config.yaml
norm: "layernorm"
norm_eps: 1e-05
rope_base: 10000.0
qk_norm: true
bias: "all"
init: "normal"
beta2: 0.99
warmup_steps: 275
train_tokens: 321000000
MLP neurons of a small language model. Each row is named by its layer, matrix (up: input weights) and neuron, and shows model dimensions 0-191. Each number is 128 + 32 x the weight over its row's rms, rounded and kept within 0 to 255. Numbers have three digits each.
After each neuron's rows, "fires on" lists the tokens most often at its 100 highest values on Wikipedia text that the model never trained on.

L5.up527:176167192145109129120096103158179161147111118096098085131180094132132109141118087055078068138101155155114133096066182138073131164146107118135178159102111151130103157065167145143150093139156086117159153142103150120095196144084136107090128156070180179135123113139139110114115145070166158152088115068103165152125135122193145150147103124189127142190146131114113148103126132094101127190139096187126128096140130187140097184129158141108084174120127071082101130103046071136167134103149110144103099149125107106135085172165190089118163118193143173116175124151177157154187097161070117090
fires on: "any", "le", "al", "ore", "ors"

L7.up646:086098147110147156138057175135121144068113120144160130130117153067138146203091116121111145116145129072145164151072201090124123185183170118178136069140122149104095130142141146148139145120102131104186172146111088128133135146157151129102117147173141153121121020162135128149158124127093102138103200118105118062146150098158084144157102132127120172097151144080097159112140129124101146119147103097080163133126126134130120151067104104107150113126144089099040097148099120055155136113111170116100177055151071136073076153080142165106152096128115138140097106088127168138117149191115116179
fires on: "en", "ed", "on", "ied", "t", "ated"

L6.up156:141152187110164113182125130126100143151118087054080178046079141159116147199104084113147087086110114156088103161140186162127074137133148133151134137131156152143080099159118172144180105157139077174137084147111154087138149132119154035187155115144083142141112107154095125171136142120119116135123151083152167117139164115106075154059118150125057066147171099124130165157083133093203092144133104195062147132091068130139080131148133141156107123135113129095150123131059124078165177080135086151160137117110096096127126145133128100103146115119154115129100115085122123111136165114080112106
fires on: "i", "ent", "th", "e", "c"

L5.up525:094155142151140097147072205146141173068182130139131102148192132101128152142107084079083125153118152197132139191112156069123091081141076077094083149139119183173141117091157169137116117180123110129152155141181148139176117091075133123115137147139113100115127139130089148117160151141129175119097206146115162135139166163143128180176105103133053071171203110129125126093135171133160114134142118175098143098111130175133142078122194141203100137132116148106112072114090146113084089100127141182107119118104115111140083120126137135102122109170170091123141139070115132127146159136094095128
fires on: "==", "."

L8.up949:117131154127120094094133151130132140112165124139139159072143118101138095152108138128118179120134101121037196123162099122102075133106186185115147113148134124151105144132110208136112131159148115113170066153145148106167146161099214110138132141096133110105132120148091131088138111119143080117077132118123138121145142135113068176061108136183099123176107078116128220106089144077208118143106105145089118129093092138148088099139126148149130179161107167070140086100082114047116145172109138188152168094165171109137194136170110137166142108146145140173084111110067147121139121166083133090
fires on: "g", "ad", ":", "end", "i", "er"

L5.up323:168159080172119142215145178111136109144160103098138118158147126169159122194086141166051138084095127176149118128107112066129090122144153104162082113107164103149202130122089178151139119153108102121112095191084131131123143105153129132156149121098112111126100127129138128123145128142170147156071161105095189106165085119108129117112172121132132085159087182127090106146162104077081131127112166140154149148107110161114069129125165133111152148135106129111111185028122096174154123155145105120139118095143110045121086131073119169165151129132205129101167146150055187106196156106034160170
fires on: "il", "am", "el", "ie", "ce"

L5.up423:141145112093144115145173131159125134116087134095124144113173113147143104183107135132127159083152119085092144120180151088083172137106065171182167147166100127149138189123029195176107161122148108151150094162136127119109227107118182169097090127161136075134134106137134127111109151065102127188115169193137107076157156136094072148103096124150140201095146148117093102131142074061129086168133139110130100140133132097083130142099087151151128096174059108114109070127110148168096109124142091116144111099117138089150131203145061108139149122178190140077091111149157121152121122142086069111
fires on: "ar", "h", "ch", "u", "le", "he"

L8.up422:151129121187046142065066149150098131115155103168108108148138104086112130150083139101148153139101142137135175136128173119086149089157166138194173114148118096151094145110190107139081170161079146129136093157179131124147082086138083159155191104143152110108158088135148109160158055116121110117090115191107082113154153150152128121116125101149114178156132109080117162109125149108159155131102176116213128145070113091075096164166165159094076163130136118089113118108149172102091066133126177124078117125121094139108121101095147177140125086117155129124145129153080226175123159126093118060
fires on: "ow", "ill", "em", "n", "id", "ed"

L6.up744:182131130144075120076088185183181133097173099144136063114178119087130113155127152147173166145104125121130159125069177139110146056131200083134158134115075127139145064097120171139173171145147136142128071106137128105136127134130046098134071123121192137136137106139110214143161159115081106145109178160187147105107169086100107117104113039126140107144119076090065151116066171075105107212090133112143140149088111127176110150141167212121144158177095106163104137119112154155126119139134157135131129133127125169078151133165155130137135128126127110087110202129105116131135140094150137130
fires on: "iv", "v", "av"

L7.up910:145156153132150092132099143149159112092125138095121101110159108146125092140061120076077119113138114099053110127114128135089110119116080156144136101129137117135186123141056126104115218079139094176190133207191153159138213122123115136114081110103116110147156115125133169127155117099081148173119129173121069189124151149149120105115083125106174114108156136080095106123189118088097075125119160174135107113068161160142161109114130207114113119182126034129095071095171141137153049129104078108109107136150135126106162163107084212085146145130138083146114105103109180100070122125120130125
fires on: "u", "ar", "ou", "t", "r", "am"

L6.up535:157142120144131056106153088145131145055114096097154132143118157109087164162101177151162155115078138157113060124168113110134158127141118133149142107163102196142130163160129143181164186142154099137117160150106137103126165091137143108131130150143097150120129100127091120097151187098160116163075116133104175158143129104133100146144138177114074146124174096131107100164115155099081164155167063128129124155113098191139093145151089169087095136196078172111077176122125137173165108128181182180147140098133141105149091097114123126100147124130127156071143076097043153122220129140088148096
fires on: "w", "le", "est", "ed", "l", "ing"

L5.up829:118147065122120148085098130139145144111130094183180143067116083125104168106108083089122136128083150065150195161108142138109122116138162145122147092125049197169160102108144133177116183133148143156138098127155084079156110103160114133149176083151099139035143128116097109108184117105078135158129157112113114084165095109100121167151132146122145098118133135131119189190129136104110139137111150170139141126107162107063101179151167160201058210151084136109132127122115132069093095090117152116130147151155103165081163111128126151155126151149129170189121134099100154120083089103090182132
fires on: "00", "id", "n", "g", "y", "'"

L6.up761:114156112132103102137129084132128157105131109066098116100168104164134153176170104117068130081112121139155146157170134101154096129106144119123150106079104107152124105132158157141109164151094103190124069166156136132128127124152131113104130127201141131152115124162164059123166083108147166168067178131066095106117084103140113124151095177136092116133131138079105114153189120104134170189143134126145131078117130125049128107045121142161064100158090132028126096131136114090160151131160164137122162124069119215113097139147090176100117150169151135103121106139069195129130189180143126075
fires on: "e", "A", "el", "I", "ue", "R"

L6.up521:135138099129157113139162169147114129163118149231094111171154158124166101118093041134062097092100172090171143171148144111139123111125115098140131128129114115147115178100139113131168113144056134149120140219075072144131114162140140130173117139107121092151119117159139116147125114128168092163070151132120168108223103174173125104166126123115107149180133180143110136141132142076138129151122118124089136107090066099126116125165104121144106126146111083059094127101104189072108113131135137163066186114097102105165099117069063122087119139129202081157146120138155174151118136148118077152
fires on: "n", "e", " de", "re", "il", "y"

L8.up115:082207161142074112157109102118125152071136096160112123134128121143173129173113111165128162118121118156127131186139157107085146169099107147129098139121143133178074073099109082144110138122083150137127107102050084135119114133141121133115182164144171168112114118132128098152194118114125172179079163126096086160146138167091137085167054191165129129150149157125106066092134178118100114123091116136130165081082156120135173131123147128122137092137027102077094131097058180117129072117125146154075142152073129133118122088138130152072158140158121117129148119075100180139109142140097072096
fires on: " Re", " re", "ire", "ran", " En"

L9.up173:120165111110081156212146103134125175193135143136092080121132089153145125163084126100083095080096101121119118169106103160107157154135110119169081089109161174126139124183171171159091122129162123157103140156100160151184174098152067162133151129136110106097143124138120180118119098163123105095081155104152206084113116163102113121124165079095102073108162167123105193173166114076147105123129098112149124168119136107112120066139200161161125102165090148113113145110112054095179124112076133171061145093110073042125106143110145130132114137176197050097086144066137127130139119088071148172
fires on: " de", "el", "op", "e", "ik", "ie"

L6.up303:114149078122122114107148141156110138106113108123110136190101085116108082140135114150125141131121255123168136156051187145118159123157092099149121118170139137121150132119153162149136111132094134092119118190158094162141106137109077220122160058164129179144110062156135104144197155128171152116114075173116117099121192079162102110145091089124125167118165142120064133121132130088146139159154083096207186149093151142129148109079107121069153161146113087164096155117103148133107133153125130146081113128062093118156180149082171138181166131171119084120176112119097104155147142105091148089
fires on: "ce", "ies", " not", "il", "se", "ated"

L10.up782:093157164132140192198166147134128138095095147145155122120089128110134061148142106061108128116106105181110079123143164115101120103147136137141130108136123094126120151151105144142038159099119115112169117162126202121107135109132123122104196165091122127122155126138071174196134135146095174130126168122216057153117184109160128207098125150127112161117128075076113125121152101147087113116077160103135187122084144130153106137092173182121176188139117083048090166118164119114082114119079076092076121162092138122161102110155102140130115184160156186114076124141072130085129099115146103189
fires on: " ab", " p", "ic", "ind", "in"

L8.up472:105169127165106087143083173129166144139087128104156174132143110154160122173091142144077146078117140144159147149096153097130129077108130136192102087098107181207157196158105096133060113132097130133110124141132100133134108152125144114120101138103075175105121106119098122108084139150162172119086188171098119141146213180102137114198120104156109131111151193157111101129181096134066116139140142087124089170119122174147122055122116114120126102140094162114096172116116140153132125066159131192129120120127119195160189143174147188109176148085100058130140076122078158108126158079133059132
fires on: "\n", " (", " Re", "ro", " re", "er"

L10.up315:174168175125120158142072178135132112136127148133159080089132051096149164144108105134137139101137150117132178158108099091102095102139153034155134109184115133128141088143166159145091141114153068091145119156144138123115146158175084102083140130114146152088181095148114155151089143105060083132107148106144126102094173157074136165079081065202186127118071118120093138154173148108114166134129103082131144170078097077133128112177163219125166147162117092130087093100159111157158121057153143098146149129072101208149113119142132110133193111131155156092169094094074183114183133110105193145
fires on: "as", "s", " |", "el", "in", "st"

L7.up27:126124084127121084128140161142113115126106098144151088135133127074151139145083136127098116110093194090160066116062152119117166178137106086160119158162176111155166133101158172141100147139153105082167146185131129139128200144156103108173120140106138139162107046157119091167167120148128135107102114181121175092146145103153109135165119108058111140131159195119065158086145149117133128098139151144118181156140130153126112069087143127102173169172125183154117083073100138086132123130196085150122134055087131127135067193064120102081217147157133121125121160161154085124142153117109069040
fires on: " not", "ly", "y"

L5.up641:171121089141120134175161157171123140085097093084145127166135097099105125175126140156083166098095192090144115170122177105118126067143119091110104162111135092093141204132150141140119107112089144075150145219102086120144091096126195177124138150101117138161104080148159148166129078143145097114107126167058153110072107106159123169210107095110143126098142115083085144143097159144121043105137078136153161110098131101136086177164144181150132116117156092119128163114078115101121130135118177116072185100106080132172070150060080116128122106182185130106120152105138177081227128147142103147
fires on: "n", "ember", "ed", ",", "e"

L8.up850:114212128102110110138086193157104129104124128163110126127150174168136172188131126141106116118133151143088105210067089157145163037105100110121137111107165097144203084096092145125128093163093096090141069122143079116183216123149164180089141121139073100083113130107059119156121124138100140145138140172062158142124077091119118148187135102131139138132169130161090123128151109135150077158136093184130165134133046143130072147122134181168118139159091096167120166102081130092119157066143153139122172104142119133152153132154128129127146131120129146113126149079137107146163132122116105129
fires on: "e", " e", "c", "m", "u"

L8.up51:095167168063159101088134121182145146087055120097158185174119128097119174169135149108083166091070152054138154179117125129143104114120085135124133140166171154151162129097129121130105145120122099088160152144140162163195145176120151161088108144101123162115077136121153127116159111164123170162143135107127114111122160119089117149160139165085126131152163188126098146100170153107126046135150079123160149029145046131193112159131162166110124135213080122144100083061139117111078109088092203105134156081089089128120105126148123129161144093100122082180152128130123108140128131100106176078
fires on: " R", " S", "os", " r", " s"

L5.up390:118141137118119084103125114116166201143092151145127159131142073105119087118111092178129151093115153116165137224086130163155133133136117111156107058055087157180093103085156099146165101228107128117180130132087125145192096134164149122159123132098207169168167109129116156127183135130084149152149081169149076171109133162109142105151148134082122120103139114132107119150108114078129185122138138125107103086089117172134094080152122143207089104136099143107125129081148117125133141102127197093105126132041060163113086115126144138117184124114145111054124166147105161139137097082116160146
fires on: " (", "4", "19", ":", ")"

L8.up163:118134156127106136180174184151109144103140123169114103162090164135178101097111118124039094164106129097133143133126118147112114184108107067138155135122125137122114182036072102182163139119145124130142108158124061149111152133148142105111096170167061113085146096159145140146103172069157132174104181115149140141113074159090138127099124133146141148170141101131110164140127117089110096111078125117105122122103131102155095165129136147169111189141108079049089186110132087164121143145148143147090181109116139133087158122058149128118125147171192082126112101117134176173127109148114119127
fires on: "ent", "re", "u", "t", "e", "it"

L9.up46:138154163113102036125085169131096149102105137132112106137109121136146128127154139145137114046130176147116172173094186100140220099089167137160145110092044154126174101140144099140092123127104155138159085147083094147119181111155085136069146152102085211118114124114128157142165156152133159174040128136135121150182159133152129074182132148131091155150115186142083133103124141125099143130068101081124167123137100120144080104103119141092076131170092131140110151094103201103108094068150128159098178117091124176106119127195150169131175151099126119167150105159135144138084142151080147101
fires on: " se", "e", " Re", "re", " re"

L5.up53:132144149091129119129151098219103213061146065095120094091123117112124138174149094081134133128139140087131128132097124132114158171099146128151078157082093158145189054116134117140073159141114085158113106102134183065096125123131100126115110092157102103135132137128113171201097159155159173136113111138070140132126149139132097116083131140162099130194154146096103127081139072098162117145158130154183168172109106145180072161137148127159129168179068144133174116141040137103108126088176208138097206177033104130180167111146118107132095117136149162155152145109134116111152141103109124143
fires on: " h", "h", "l", "d", "i", "iv"

L10.up343:102150125113078119202153208157189195109103119132138042118209137133129097097047100133087112119106143114175108161134190103126098117166080087177131141182115155145134076115144102138113113122117083106140089195132169142153113128207149122157157149089121144119156073113107126115102119122150124113114179079153133129150122133112098137106108082164129139125180134127125195149127148108155083158140107128127132120126096151114122094185167165133100163154131163084096155105102113099129076139155161168152154106086090148113085086109131123133157088130144066120082073066114156113184158131143175114
fires on: "==", " |"

L8.up846:128212174062108112138150149211152190148114120101121128125168114149179178165112082131114134163139092135132163091147205154083141176089104111192142113136129139136075119109184119134161092165175128136162098163113159116117184114157142169116115085087102114115119129115139129211102102120138109131112128116154088087146140123069093074157119074132136142133131133112094110116123106097163088166095152114143078051149093142129127163163201120148136159150070047106082130106094051141094092118147131175126136087105109109146094058178156168147122140160160144084128162097136139092107152103102117163
fires on: "v", "or", " v", "ill", "g"

L9.up18:133110140139114154130054112108080205071129102066108080130111093146121082116134143068082085081100152141130117113080140114103181134121116134145142049111135116137176123145112187141054133078079104180134065155156097111137138165111126114148199127151172135087163132136077141128102158147118180137094132132151157108154154096143138129149061177151088093145109130127102112176161135151141149157075132113163168108118115147180114071075190117146092149151113163066109065108090146100116135097092172166128125126183083145126109110172138198148114147120141129046156129155070114096175133070087170104
fires on: "em", "le", "w", "ok", "am", "io"

L8.up626:129131123129070111137123103166102138188111105132178135096127134101141151151126065116171171115137192118117136105085130115184090118114079116116212127137157173120109151143144175145055147142160130088176141138156094100123134138120156167154081130064129114118127105122094152146140122121096118129125124175162107100179157128132144117139104157086174179117150101000087125100106114081108141175098084152083146098110132135138085135104122174115099152170118150114129171117122079139122085098122186166130145155087086100150096113119202132175160118119144093088079175146111105151140105104081145103
fires on: "ed", "s", "ied", "id", "ent"

L10.up496:146136124136087118134150148178116104077123075121146147127111079131154136155147126091105099115104176153123159237129139095190134127077109167100148134147164180120175109132137195149113140107100103099124084188120101081196149120139150093132111107107099099114138133151067123198125094154146134156129153094085149101120122103100155128166159115133102102162112149082116189144160089158115132167107111101114116114111054108134106134098173114107089182210103130145124098100136100098118074094133183126115219104130134094142103197147095102128133109130155147115121148110076126074135147097076152097
fires on: " h", "c", " r", "e", " s"

L10.up895:129157147114135164142100114114203140107154086070114125107103102147156184153141096145162108101095108167163138075103123166100162204108157112134132108119143175147173159114140126152114183178099057138120111099139115105118111124077153053138153080129155107060171127123099161158167131132124155084101120139140158104080188097060107070134144204133094129122119132072110121123174118048141047119086120081141137160135102142125061166139177137138106096152058141098110135142084151094065135111110144151106133166102159133145107144124203154174132123131100100139143114111066152155149112107059100124
fires on: " H", "em", "end", "i", " h", "in"

L8.up413:125110166120108116105111175166102124136095118131177125088149098166132132162121147074098162083131097129162099098076114080180119122140117073139162154124059178113171082139137130139162138116144163082107136118156087111157133158064130176144090075160171099095157098134072135176129130092086121126171147119113154064101206113138115090155114125150084162161169146062118112091140144158123163130146096157102112146112074148183109195146147204099133160162118086085093124139132107156167091113124162133121140043129138096172141102099136143148131168182145091141098192120096142115128162070110147088
fires on: " rec", " w", "cc", "ec", "c", ","

L6.up213:182195101129086071123105122104161186108054144048111097158157121165155092162122139082136121125076146185159145219092179123099130065115089132122104175124134162171171140094157109121142115160098131149140107187098156138119087194112131134117130183180163097108125145113116081135177073119129067181052153148091092164164121152138114070201136102122136162147106131073085114087149136141111152151106181164182100035136108130157106126087120130137160062129107140142127089092135108193099118139154128118149129088113112150145156120206093188126131120168142133084120122114072141127137146139139176093
fires on: "el", "I", "am", " com", " Com", "e"

L7.up576:107143151184160145127160119202148142147156138159106129114136104140114133131097084076162104108076112123108191176144135170088107140146164108137166137166063157138094092097165154131150141075073095152153078138148093107205170169105174123113095111063155066047170106132197127138109120092135082115128164147151126117152191120088084098117120080102151102154160127107100125154110115094176107103085169177125106031128123124198134171072198114118134111172102118134082096100112144139113105137147078126123116073137154077092137113143183132153145148142136164084107133140105114139102133119128137129
fires on: "p", "g", "v", "ist", "op"

L10.up677:143162119123115146133094141142158161155086125071164111108194113086136070169132156110092142080135093151103123196087154106097140119087135154155128048127165189194170139120123110149145117169089157127119169117171145161108107130132152109148183112220128162149161136123023129106160141154142163127225139156137167157123149067093105068141083160114149139163138107155106122154122132119124123119085122141181138135070117159088145163101134137140114176140076131144127169104114142129120064094121071157078088143076057154165087102210119120174122068106089141152160136136105138058149104156110156058
fires on: " O", "ub", "ri", "ong", "un"

L5.up436:124150117122085099117201091109111190098066135114109146123141145122168126173118105118146160062114140067121111156177092153138155163161087153154114086111140136121117171156184147160133130179151097086124146164081088134129158128161134128109128159150148165163170122163163079133136171108071178217089117086101102159122167161100091060126151087110136124124149161132131151127083121079129191123111125137114118131052129138121137170197086127116043069176069150096076121112102128117132128103100155114084102133096101107196080090130074107101152151155119130048091122145141135096142128131080113102
fires on: "ed", "\"", "L", "ated", "l", "°"

L10.up485:180144158141104098186121169247118144139105108069154094187113089136153100211161123104082107130104121116169112093107134135146120178141185089127150125198098166099079121095127142186069130148110081068164144073111123120069158122095175140144134151088158110127109127140123187150112135093100096114132161089164133084068201179165120115137171102171131128144103182081112238080141149119154129083094111112170108117072102151157115184151145135110168111150080129090100140148156111119086117118111133122070151087110128119140081109111152089149138159147127128120079146153097142081134078117092121085
fires on: "in", "ec", "c", "l", "on"

L7.up326:133207153134154150143108174117126141100148119104079092081209120153122134193122167101093169108051144145135099159159142120119171127128123142125127123151081093156149142102089145135114110137153094169148103101126140122145222136131172091090106147092121112111106126134160131079112163144155116186046184148177130155171159103131122122082074138146101062116122090086111163131111112030125148155114107145105167139121095145101128169091106137093138141169063138155113132126120130115178152126121099193110200133145146068152111162139076175133130163160207126114125134160096094144128098128105157169
fires on: "w", "h", "ab", "t", "le", "b"

L10.up252:136105194188122106135096191115115189137099116068085149140209098141130142149103154117161180109048175157092110155117156071152123134140138132129115164155125146151160186183121093146119134129108150146155122146091121120149119152108146148134198097210102158128122116136120111090145173149118138147124159116120151138156133120099099108179134147232079088137121145132113171131116079142149089144159087162156114088128065137152120074078117160130105134158084115154140091067151122059104101117143199133112096111128062139141105154200131141152135133120112111125080104111098122084170182086114159088
fires on: "ot", "em", "w", "o", "r", "ric"

L7.up393:124182178072144098140133206173159127112122111108126132087134102106143145101104062109037131102111129077147092143167136127132137135108173114149114196140095136133087164153146107125134135164099152098150100130091141123109161107195149101082102128081088100114130123085182185141172162069105112152136152138123112108037130116102070071102128083138165146132126139111117194119162131160196117170141106144179132109070108145162146180156152159108137116213075089133160120132157103128144096115092221081110145100134162130214101121138094144108153126132118111136174139094160146118143100142058098181
fires on: "in", "n", "ond", "ec", "h", "ak"

L6.up339:186147103107122146141140152164155233062134114100088130122117118114119085178127116109152155058102146097121167186139156111131147147133157095166148134127130136181128109130106182139134191185142114113127129138117119120154117156096162128112153100155155151072104080131106170107166125127136151176087208141119113153079154133106063138169103120124117153124186147061097144114170137077150117204109134106140155124074073067138089133146138168139099178175114108155079122107090152102148141082142135120097182114078110161088131078107150164099186135135183113142085103075085115087183118170089155101
fires on: ".\n\n", "n", "."

L6.up690:149129133126070140103082133157130160121112158171146101121123126125157153092085106159087188117134111096157129156081186084131136204168137149147151116129123143152062082093193118125127160142158103132131150149080076106139092158113160146076133160166115168115128059187119111120101159135164134132094109114140143103112096133137077121061180163188123177147117098103066170122118120141081204085091105129185187112070148140125095141149144151164183161135128132135127118078120060129153128074168123102115177087139083206087117077112192160153162083152165136167104030090090182146159164103113175142
fires on: "ed", "ad", "id", "en", "iv", "ate"

L8.up37:122147064115101130121120175144114175147125131158046183099159121123140097167132129092112186150141172145068185136135145120110106081082102142125135171139068169152157112119136112144170151094072076143177049129146159135137118128209125127152196124107140090110094138113070136144149128107122099167071165119099171161132160071087156131168155053080138173055064141118109130087140161134145077200147116079154130082097122115102103173181204184121131090135128160126118114111150110106090134105105056083099165108171094120125160141165152146074149116139159138137112155089125119131146123176056160109
fires on: "e", "es", "od", "op", "as", "ot"

L10.up853:139118117174096132133122157120184166149114146084110127116132093111136127125107087144128190098196228131117133150117152120113125188117129101149154161104122183174120100169138074119174166194129124159132117132093141123169133101113093164107120116122113128096127131115109138177199142154118135149097073107140104146104141179068088136199174041116139115132168137120124132182199096093098128133110115124153106067113161134117132104194163123179058104136077139137129150117142134138119131057093152146138143132072085234113080119111134145080124081094128121104046117143108143109096114137066185123
fires on: " ", " (", "m"

L9.up680:140141176154088079208124194138169189102168146134155152126121098150140091102124084124131196096112102126106103158117113114165110156139123107149137095153113196167114177136114149140160125171094129078151164185134145128202127148106194102159125147088099136128120138128124112188163134117170155176117156114164071158145150120116093096174142089129118109154105116157108159147107093093117097171077079106141105122089139122092087129116099119211115110123085112127125140137095144058084152078116140126133135125080098173099121126146087178082145150118184088113157127072075141114156129099088167095
fires on: " (", "n", " N"

L7.up328:129173124119140157133172162112144121078055119083115123170143133142071166130076096095138103069110182115151125146156135077122125101152106126167092114142060155137158156180134169162124165146085107105161146182152136149156119161150160084155152069068148107151043043119095125156165157128104149117093126133081168160096186153126149126112142113173135112126106215143100112103191167138119179123129159170104159066125142087121145145102173124119176129172099131160145134077156129129108069155169148086100148123097119080160143170103126105088173113190147160094161121111154107109153116129125127098
fires on: " not", "ot", " ", " un", "ly", " |"

L10.up332:202133094132121142147140122173109163134147168151083177135142145104098156112107148125082143123116125144059157128089130152114115154067138098132139112151112194115198135132096146124186129120119147122138086134105116114175140128188170121143145170126091156145090128158129138155183141082106160157100101140104177189146157090145161103117145096082088100079097140140098119170163073057104074139088123078125160132112124175076110149084180179137096101146100135130117150060114129141152103119127175131125187115094080154127102169140136127012104146118108174152102128132147127133186153122062150168
fires on: "as", "e", "u", "x", "j", "ore"

L8.up86:088116141105144096105127157175119137051127117125118140079120062083171119182135132085106051101124159126111167108151160092137132119127154174108071143128099166089157163100132120143143135114192136093144096104167110126096133105108146102072105097128113075142075122129131173181133145118051110098073110160154103189190149070103110156133158077119151053110112122095096152099142152096069149182182136168099132129126085162157125134116111184138143154160127078101163079124128118144116079131107198161073138136171144118174140171131142163137147124180126126124172116109077134115154156081106148178
fires on: " =\n\n", "s", " h", "her", "f"

L10.up786:152170155065112120129103106130121118151079126132084124152111121149175161138163089176097133144111174106087156144129158140162196050117151082159124147120165147120116090128130138113117117157073148138151134125102112095140203094144137128110113161117155139137110120095115150109135150112113087178127163126096141166097186137134105104169103143156069217152053175109071049148132128084107058160060107068121150135112134150164129162106142101122096146174109128107146166146153163156129094095168147155151128052127115114107132148185154156169129127116139096103191092143185151165121142169079077103
fires on: "ro", "re", " se", "e", "al"

L10.up492:153124101119066082131158132143133178104108105094179134155110141125131106226099149104158157128118134110082129177091120092118087111141192110173138083184115198123093150107126138167145093178105084173151119171128096113158140173113221096180151131128100111067047069171122122146133083135140070182129137111135105112126195102115149158139065055120067118145128137084120175090128120161172093138110093115111132088109132104184075153114130121095138171156125132106112032179089099081120199116075104172159124094140101109114111137104125165159096150118159141083121072097159123139154145133133149110
fires on: "er", "l", "c", "i", "ri"

L9.up783:147167149105087130164059215171171120148124142131151092097142093133130116150143168155098133091132092113134107139095054139133191180088168132144145107105116146161221091123126140164091113130172109099187153170124136133103122100129094144201129184099097148102150118096083153111132149073131115124145168164162108126125131131081103162038151090127134137149170082130101103163147137111102101170125100111057126177110122178191129091132091139099114122123106088138104116101111186117167136115113110133121104126150070153132134097146174148132234084143124079072116109095120161111167144079117180136
fires on: "ou", "s", "ec", "or", "in"

L7.up547:081130093113150123085147133127125213157140109111150145115128153131134150189117076155139160107143127137126154124097204105175151119167118093173156088135117145126109116097145149145128173132150099132122149094081095113148161116090088145098104135128116165129144056170133157143105146173066118144135130146133183083177127112111090163142106147131255096156168131110079133115143146048069114126145123130059113164094147145126111180026142107112135154169112172128146140118134112082135115092087144163146164133133105088104020113138162123179164132149136120068137163107125115104067180129094067085
fires on: "ed", "on", "ade", "ok", "hed", "id"

L10.up759:155186117098106151134140141151137163115141119149100130099103089133157121141129100113150149054128142104143157136129155095107148141113105144163121119125038092127098121120167086172097138066147120179137094121161105112135148157118178167105181134107119110126099139099148125127140118091136062134116168169157118096133114176158083155102131073180119110165135132041040154187127107093173172133085185119137091132132089096131075144120155178134078160134126134082154130099137116051146162131119190130141175104196141121138121099113084146187133132178164112154123140127054192121126113082073168127
fires on: "k", "e", "n", "g", "ter"

L7.up20:142098146175088145084092150177101151141180122162123088176084080128166151119123103099127144111116097152109161183103167169089153156163180109127129105177148162146086086089101128117157158118140157125130103146156109165085117117145091074150114157145119149135158086159132183145156117121149156131137097142130123109117079159105119091084089135172155186129157101108067149126079125128152178154125159133176142140048113143164125123122092163153154170148116142057139115129163158107152091118163145199127171140102160176108152071176135109101148119186139135121083149087072160161127168107118119129
fires on: "v", "iv", "t", "id", "ig", "av"

L6.up896:172107139185156106162160097142169189104134097065158128166066109166142152134117094087066114115074130169123101117116202127078110121160155121122113180074109197156124089093111046137117155088101116137158081124124111158134112089137152129165103099155080110117167039158168144092106115175157175171147174144146085051094137082110116076079109108130151143089166161045120155157131136151144106167131150135160147169114082097143103108087117186147174187144120181147133129067140137093126102122110182164151193137134104130126177129122165131090171103152145140143155138134097153111147113094116101112
fires on: "ember", "°", " ", "t"

L7.up225:118133136123176092105139133197095153140097072163145087147152111150116142139087080136113108104123140098129065111148152108100186095129114078130102161119133111132171067164156145140114132093104084161144140128095093164169112128149077124105211076150153139129084103165142072127165118116163161176077147101072185168149085160111098078191138105096076119157093217108093167166146158106087100153112147119124184189090037090145132072137134143156114091170115156125127149100103126117136089094153173161130211137124083165121121086113127152085158122148188128155105160150117126093146182185128114160
fires on: "e", "n", "b", "c", "l", "il"